From a checkpoint of a small transformer trained on Wikipedia.
Size: width 384, 12 heads of 32.
MLP neurons of a small language model. Each row is named by its layer, matrix (down: output weights) and neuron, and shows model dimensions 128-255. Each number is 128 + 24 x the weight over its row's rms, rounded and kept within 0 to 255. Numbers have three digits each.
Before each neuron's rows, "fires before" lists the tokens most often just after its 100 highest values on Wikipedia text that the model never trained on.

fires before: "4", "5", "3", "s", " ", " be"
L8.down95:102123132189131112118162128146133179089133153119108153135114122133113141131126132145122085114143126143146095123151088111107119064155095170142112162095130126159127161148113142134144128160095097107138160149091125161137096137135112165148073130107130161108138168116134101147141129107072121107105135113121142150149126132071128119119155155134142145139157112124166118134098113150076163170147

fires before: "1", "2", "6", "8", "5", "7"
L8.down469:129120132083135144140132099136138108090155137126134132113096142122082085124092167129108129121113106139125158138120172134099128084140108183131143139069133119145116145148158154147134088136165121093184113146157092164144123134119125080097095131104136145162138096128093117123111107102115130176141150119114088064123115143147142168113114130137125083123146127157166076128196121100152109139082

fires before: "2", "1"
L8.down491:126134116110060125144108154115118122103127169121141142125139150141167127153106158119159075140164160117169137146103103136122106175119115123130144149140102090095124079124141151131144083153102125137129118125135099152121140127114116152092174186109139143098066119099118147082144089120117136108140145121153105098132150158111160087127152130074159153106139103141112116169080158152132179142120

fires before: "1", "2", " |"
L2.down732:075139156101098088147132130102133091109088115131090146137114134102096124105164119084141155103155116120100106154173108142128131114092152161165121156122095080143136121114113123119135125139134134154138129122083124105168173159151102140108135136137143106117110134163124132160123142117103131148175142131134163112114150160126159135116103164127117137184131090145120163188124100124148088136051

fires before: " |", ".", " ", " U", ","
L5.down426:155139173128143126133148104120128113175151156153074147114094132131086145160119153127155064122074123113109155140133107113115103098135126134123124165105167114135114116166132122134093151129133123095129117166154130153114110148089090120156125110114091141152128191152135128146135109135173124101114085143148159168155106171137143102142157138141065133102131131117101058144113151134071150164128

fires before: "0", "9"
L8.down616:150138117111172170096101141155082148115111141134082149131101118123148133105133126145120097158119098143142102104137072140113165109164125136130096122172155128143155097122078108119127105154113124159129110150151176160116095134119163156072116122128114145144135141134101102100116126132145138121126115153131092142187130129153076131148159194135118135142113098136138158166149136092144100115156

fires before: "s"
L8.down450:112099141121098116129086138117103087100149111152114177118134064106148114191116140161146114140148126110126126136090192061136102102145099104146173142138152119126082109108190079105124110108116133143180158090126093103134143117100117109127134146103106110113162081117138112132093142127134099162155133132130153101095151121156138121140121140123153101130151137135119125132110167124117145137135

fires before: "5", "6", "7"
L8.down694:141126120146114177164119144125102102112114177080130099098117112133133130137121103131141092111110134131125154179122161080104194098176164130093120133115087090122105111111091122124117147120153117073091139126119143119111098138088116124155138134150146165143121146172147154106112132157117100128175168082119159110106122105142135162098115144126108119109108124117147100174162109152122124091124

fires before: "-", "\n", "="
L2.down271:120092127148115121129125089089129112159132119113129118085118125106116132145168121112152108163097138086127153174144129160128117113118103150122101127126121120130173124100123080133140136155123147120177081148135134109115155135123165132128147137092122157167117122111135144126123113062117156110130103117155116157089121111147139083177073104141090116125099118167130152108117096118167123114154

fires before: "\n", " the", " (", ")"
L3.down637:130103149155075141127141146141114116124160163075163114103151150142148128124146108123171113141125115125149107119132137168089162106129163124134155086167150129084124094104108122153136121073115147130139120168154102072108117112145126111083122127094150106115166094131161168149120087111148156116115146127121150098089115141114109142095098112127160117112137122158115098124137124110157177144141

fires before: " |", " (", ",", "\n", " and", ")"
L5.down180:124124115160108134117187136140134119168109107120138140141107100159122158139156200143133098153134136157118130137134100190167124142116150119143106176079130138120160107111074141127143143168149159157134084149161115130077125129092128152119116147117106117152117123113114116113109152111182114164156138163149161114095140110135091116102118120110142139166088131075146120113108139161171089130110

fires before: "5", "6"
L8.down143:165119134138177088126158130121085173151111124110096139122094116140137125144150107109125148165118159145158149143123124159136137142134182062141132142154099138137150151106135147133089160075120184200132113105100128108097135133136139141103146128145166139129120126182124165168141111168099104117088131117122087138149147123123140144144121153083122150097111118115122164134108122130122148117131

fires before: " |", ")", "–", "\n"
L8.down740:141133143174113105087152105108176119099113125119111114143123108154117124115128174123115132112134128130151109131138177123087105141158125119157108132114140122106108145128162166042117103127111154148128128120072118122116114109141162089152115145101162149085131137134129106084161162108124152132098172163108132124132127108129123131124140117139171084124142170109121188123111135155124150153131

fires before: "0", "list"
L8.down400:112096128116122130142131099111092110140117100118121139119115119149178109153130139114129107119108109158131167116193127114126124109102183161114086140107130122143134113108125099158115125124127127107081136152118153109120107100155133120144110108134142154092132117134104107123068162144126175100104162138109119127114113116138117093129132147146130101146147124119149099083145112119108108131168

fires before: " |", "0", "5", "4", "1", ";"
L5.down277:087146101083164136077166110137105160146153160094137113170114148122126141114146105158165134099119123127094116136173067111131132138147145112164107164129093118142116133103141133175145102128124109141150107177135148078136103140156114109153171132136090161115135102152137117126161144139071130151117146163127166146140124106202146114161150163115121114160120130123110123130089134145148143105118

fires before: "s", "a"
L2.down370:129150138136125159127119119125129118138111103097120124126105125092129122133142168150155120107098138139115110102109118106121121080136164111140109145119147174138125135130141151113147157143107123137166112145108092048108119136147116103121156137148101159110154096158132117155130131152116159088119114143125131167116148125184123121115186108098108139105151120094097116151115139097124085128102

fires before: "0"
L8.down249:128129138119148120158094133161137146117155146112131136125121156149119153149156103116108118135150130117132109155165114105197113195107140119111104158143125111084181125118064128070120133090146162146064131129121119101129126116132109137126121122163144146123138097129156125136125128112156095104162145073133134158162135095123051120145135127102121126143152155140137127141126124165188151116144

fires before: " ", "9", "0", "8"
L5.down635:069151120097149101151119127128127149145169128168075072112143149153168139169138100103132138178095135140138135186099119104134132134142144135127106084106126130146125135089140132155100177108120161109161167173083126136141129150146156134148108102168152129102141118110118146159142198158149129162120146100120159105160128111114126145112119127140136128115114131143112097138155131141107131144120

fires before: ".", "2", ","
L8.down111:130136128171124125131156104146115151112109087115155123125140128128108174123109145101177156133184138085097125169115093119134107160148115094134124125136133188149144130135138122113097103168110144183180107089159103107122118156125136137159142117126138122159132116155143139128140133109188135135158070121100155149122120138122105123139100105126124098129095108133170123097154124115127158134115

fires before: "0"
L8.down586:133094111147132162120116145134101103112111108132108116104134146118188137114127144131125117099072062104135151150119128186167058122118141125155143121127164124169149121152116128167079149128118130083114112121109136116161154162115140115123126144095092151142127111083080132132131119124130141101101102106149163139147162163124157137112145094111095120118110135125122131103128159106149135123141

fires before: "5", "6", " are", "7"
L8.down657:111169138167146144155127147151168101143077177094130130099085144117127133148093184152105155114131129093121118134115153133159116107091163142072139128124130134139119138106097108122179156102109134128108139111106092109115103165139115148131139169116098144122117159149149104105098134190125157094096177092124177114128101132109105108171100095135176119085143161141117139128118147149134070149147

fires before: "5", "0", "3", "4", "8"
L2.down139:123134120127119109095165148143137087109133102167119128124120101132126136129148166109128117115151115151193132124118100116142173076135095165162153131116056116107120142121172124138138126142139128137168080138101146113113132153121133134120131166131096166142080179134140117131101111174106077089167136096148132161138124118116125160109161126130124119116144140060093157121106094172165142112126

fires before: "|", ".", ","
L8.down32:129121155076143108119130126130147141075125069122125096123164110119173090186159128090116119107143149109128088151104142156131127133168130159139099123125123122154117128089137118146107109132136116116085141158092081140145185137100148115123142068119120092123149100129190115139128158114134143138136168178099120122140110089114144099099076131112139075158119132143117112142126140128149096184130

fires before: "9", "1", "8"
L8.down251:139120122145083158111137152122075177114135134117120109108130112086185114088138156102163100149141149123098117147111118125135132140063148099166147141156140179132089044098104144100090120119087139125117125093116142101120154129156133080125103124128116140116081103125162117137123113157109131132089122102103163113133139125140125155170134070105147135139119133109121115142174162104154146123186

fires before: " ", " not", " be"
L2.down337:129142124122079125151107128135081094129113126157142122138125141098093143128109164146139105150132160133148119133160157118109169141108115176130166112120099157132124121104143129100109098124121106165161148157149113187138110155181099142132135117206100133093147109115116116135138136107125151126135150151085167123159113132097126103137121111142154078078103115144115119125175117180182099105137

fires before: " |", " name", "s"
L8.down661:172137158131150139114097168123099103130119080141164148112141065142093123140190150157133103166124127148112152149095120159170107129157106127111095132119164138132109086146145109114117162099121128105160147097131133120134121139120092141091119153156126150089160127166153114136133111163123132170172128125147112141134154083140121125130062129149130136164146123100144067131090131106118151161129

fires before: "1", " |", "%", "\n", "Hydro"
L8.down304:101105198097098136141161108144131161150148117089133133127112188136134099142101091137127119105110145121111141132154115153129129122095155080155132106144132108166109152130148147132090092156105101098157103103167176086130133183096152076152152142132132092113103136135149125130141081131130084114143125130116092098138130104148138154143087165127119140117091139119159148078135152120142123121154

fires before: ".", " to", " by", " in", ",", " as"
L3.down269:147106132182196100113162125150095146171104090123145150106135123146148177138153109116096134165115157116143144127162068124125143114128144107118144128151077118114137136152122113132140162115134135141138118173098138118080143119093165099079107116140147143109116122150120132119086143158147120131107171138149149148121139083158143112104073140097107120112133120115087125111176119141088121169163

fires before: "5", "6", "4"
L8.down83:122122148149123115101139144153141144113121138136150120129132155115122146123151116165128169149120130120127168078059147138141087101115073162116140099113132115142124122131126129131176114137105112140135172124172147122138115153130094147097096082137056150143140157134126114121152149105144137129140151123115109084087137156117137084166130146123142127135177133114150121130125090095128105181155

fires before: "\n", "the", "in", "S", "a"
L8.down98:121121129121147163146108102029097137147129171114125135107113109113099138125141119123145092081134177130116166137119105109118134122117128091106153122155118150113139131149145105139169123129119126149118103114155131100168125114121156093146139094142147133063149109135127131120147155167145137119121171117158113143125135128136051138143143118123128108134136096182128139131069140153131123108134

fires before: ",", ".", " the", " and", " by"
L5.down714:138104114128135126117158151124115118110130145138090103124145148121122140120166134134118130141111138114091151107132129123110134144177091127136102135121120134161102117126111094153079079093153108110138115077133133095128119133125127166154129143138143134157138123183149189091164139132092093092113158176139097171087135146096148136137103179124140148143159126134086127155103103139151161144142

fires before: "|", "\n"
L5.down148:096144147130169142192088121123123111122117138138119091102150076131143103137126159135132108142130126137114120109105162139120117114149146145142158115176101129147122095139164146126129134132135096109134162097121129173140159154136148137135106176122160114133158120125133137051132127141135098131109152114092099135120136105179116109076102109112073164113121118162150165109162129168129152109130

fires before: "\n", "-", "es", " "
L2.down164:123155126117150127146110159097095098120128104094134119134152164157138106106141117076130144152099122119145141124164144111134105133146171136152122113100163059155111149104163161129147128119141108137170117137129100149135078100094139138079119165131122119165135137167102119137150109158103093146113140097117137091119108134104156132093141128100133102126101141172111093151119057171136139094116

fires before: " |", ","
L8.down445:149145159111120103134125160127145151155124187143132146103081105112167111150144133156127152133159114119138130127143143123126136137151190138084139122117122133182177143161138083111150103112112096100143103123103094118107102137096154122096096142114130137157131097104133154144110103155107148124166060133156175108139145157140146118139129120110095088087093106100121143151130104142115172123127

fires before: " |", ":", "\n", " ", " Team", " Notes"
L5.down505:126083117100112139165125162123149137138127172119130140136155171132130132116116135159100125109130152165154168143130121187131107117160125160151134149111108074127119090107103130123144083124102079135136131105122129126115130163121118143135140080178116120113122141138176094183100170106121152117119107107084140096143124112106126154130120145169140098110099169119079102120141109131155104117131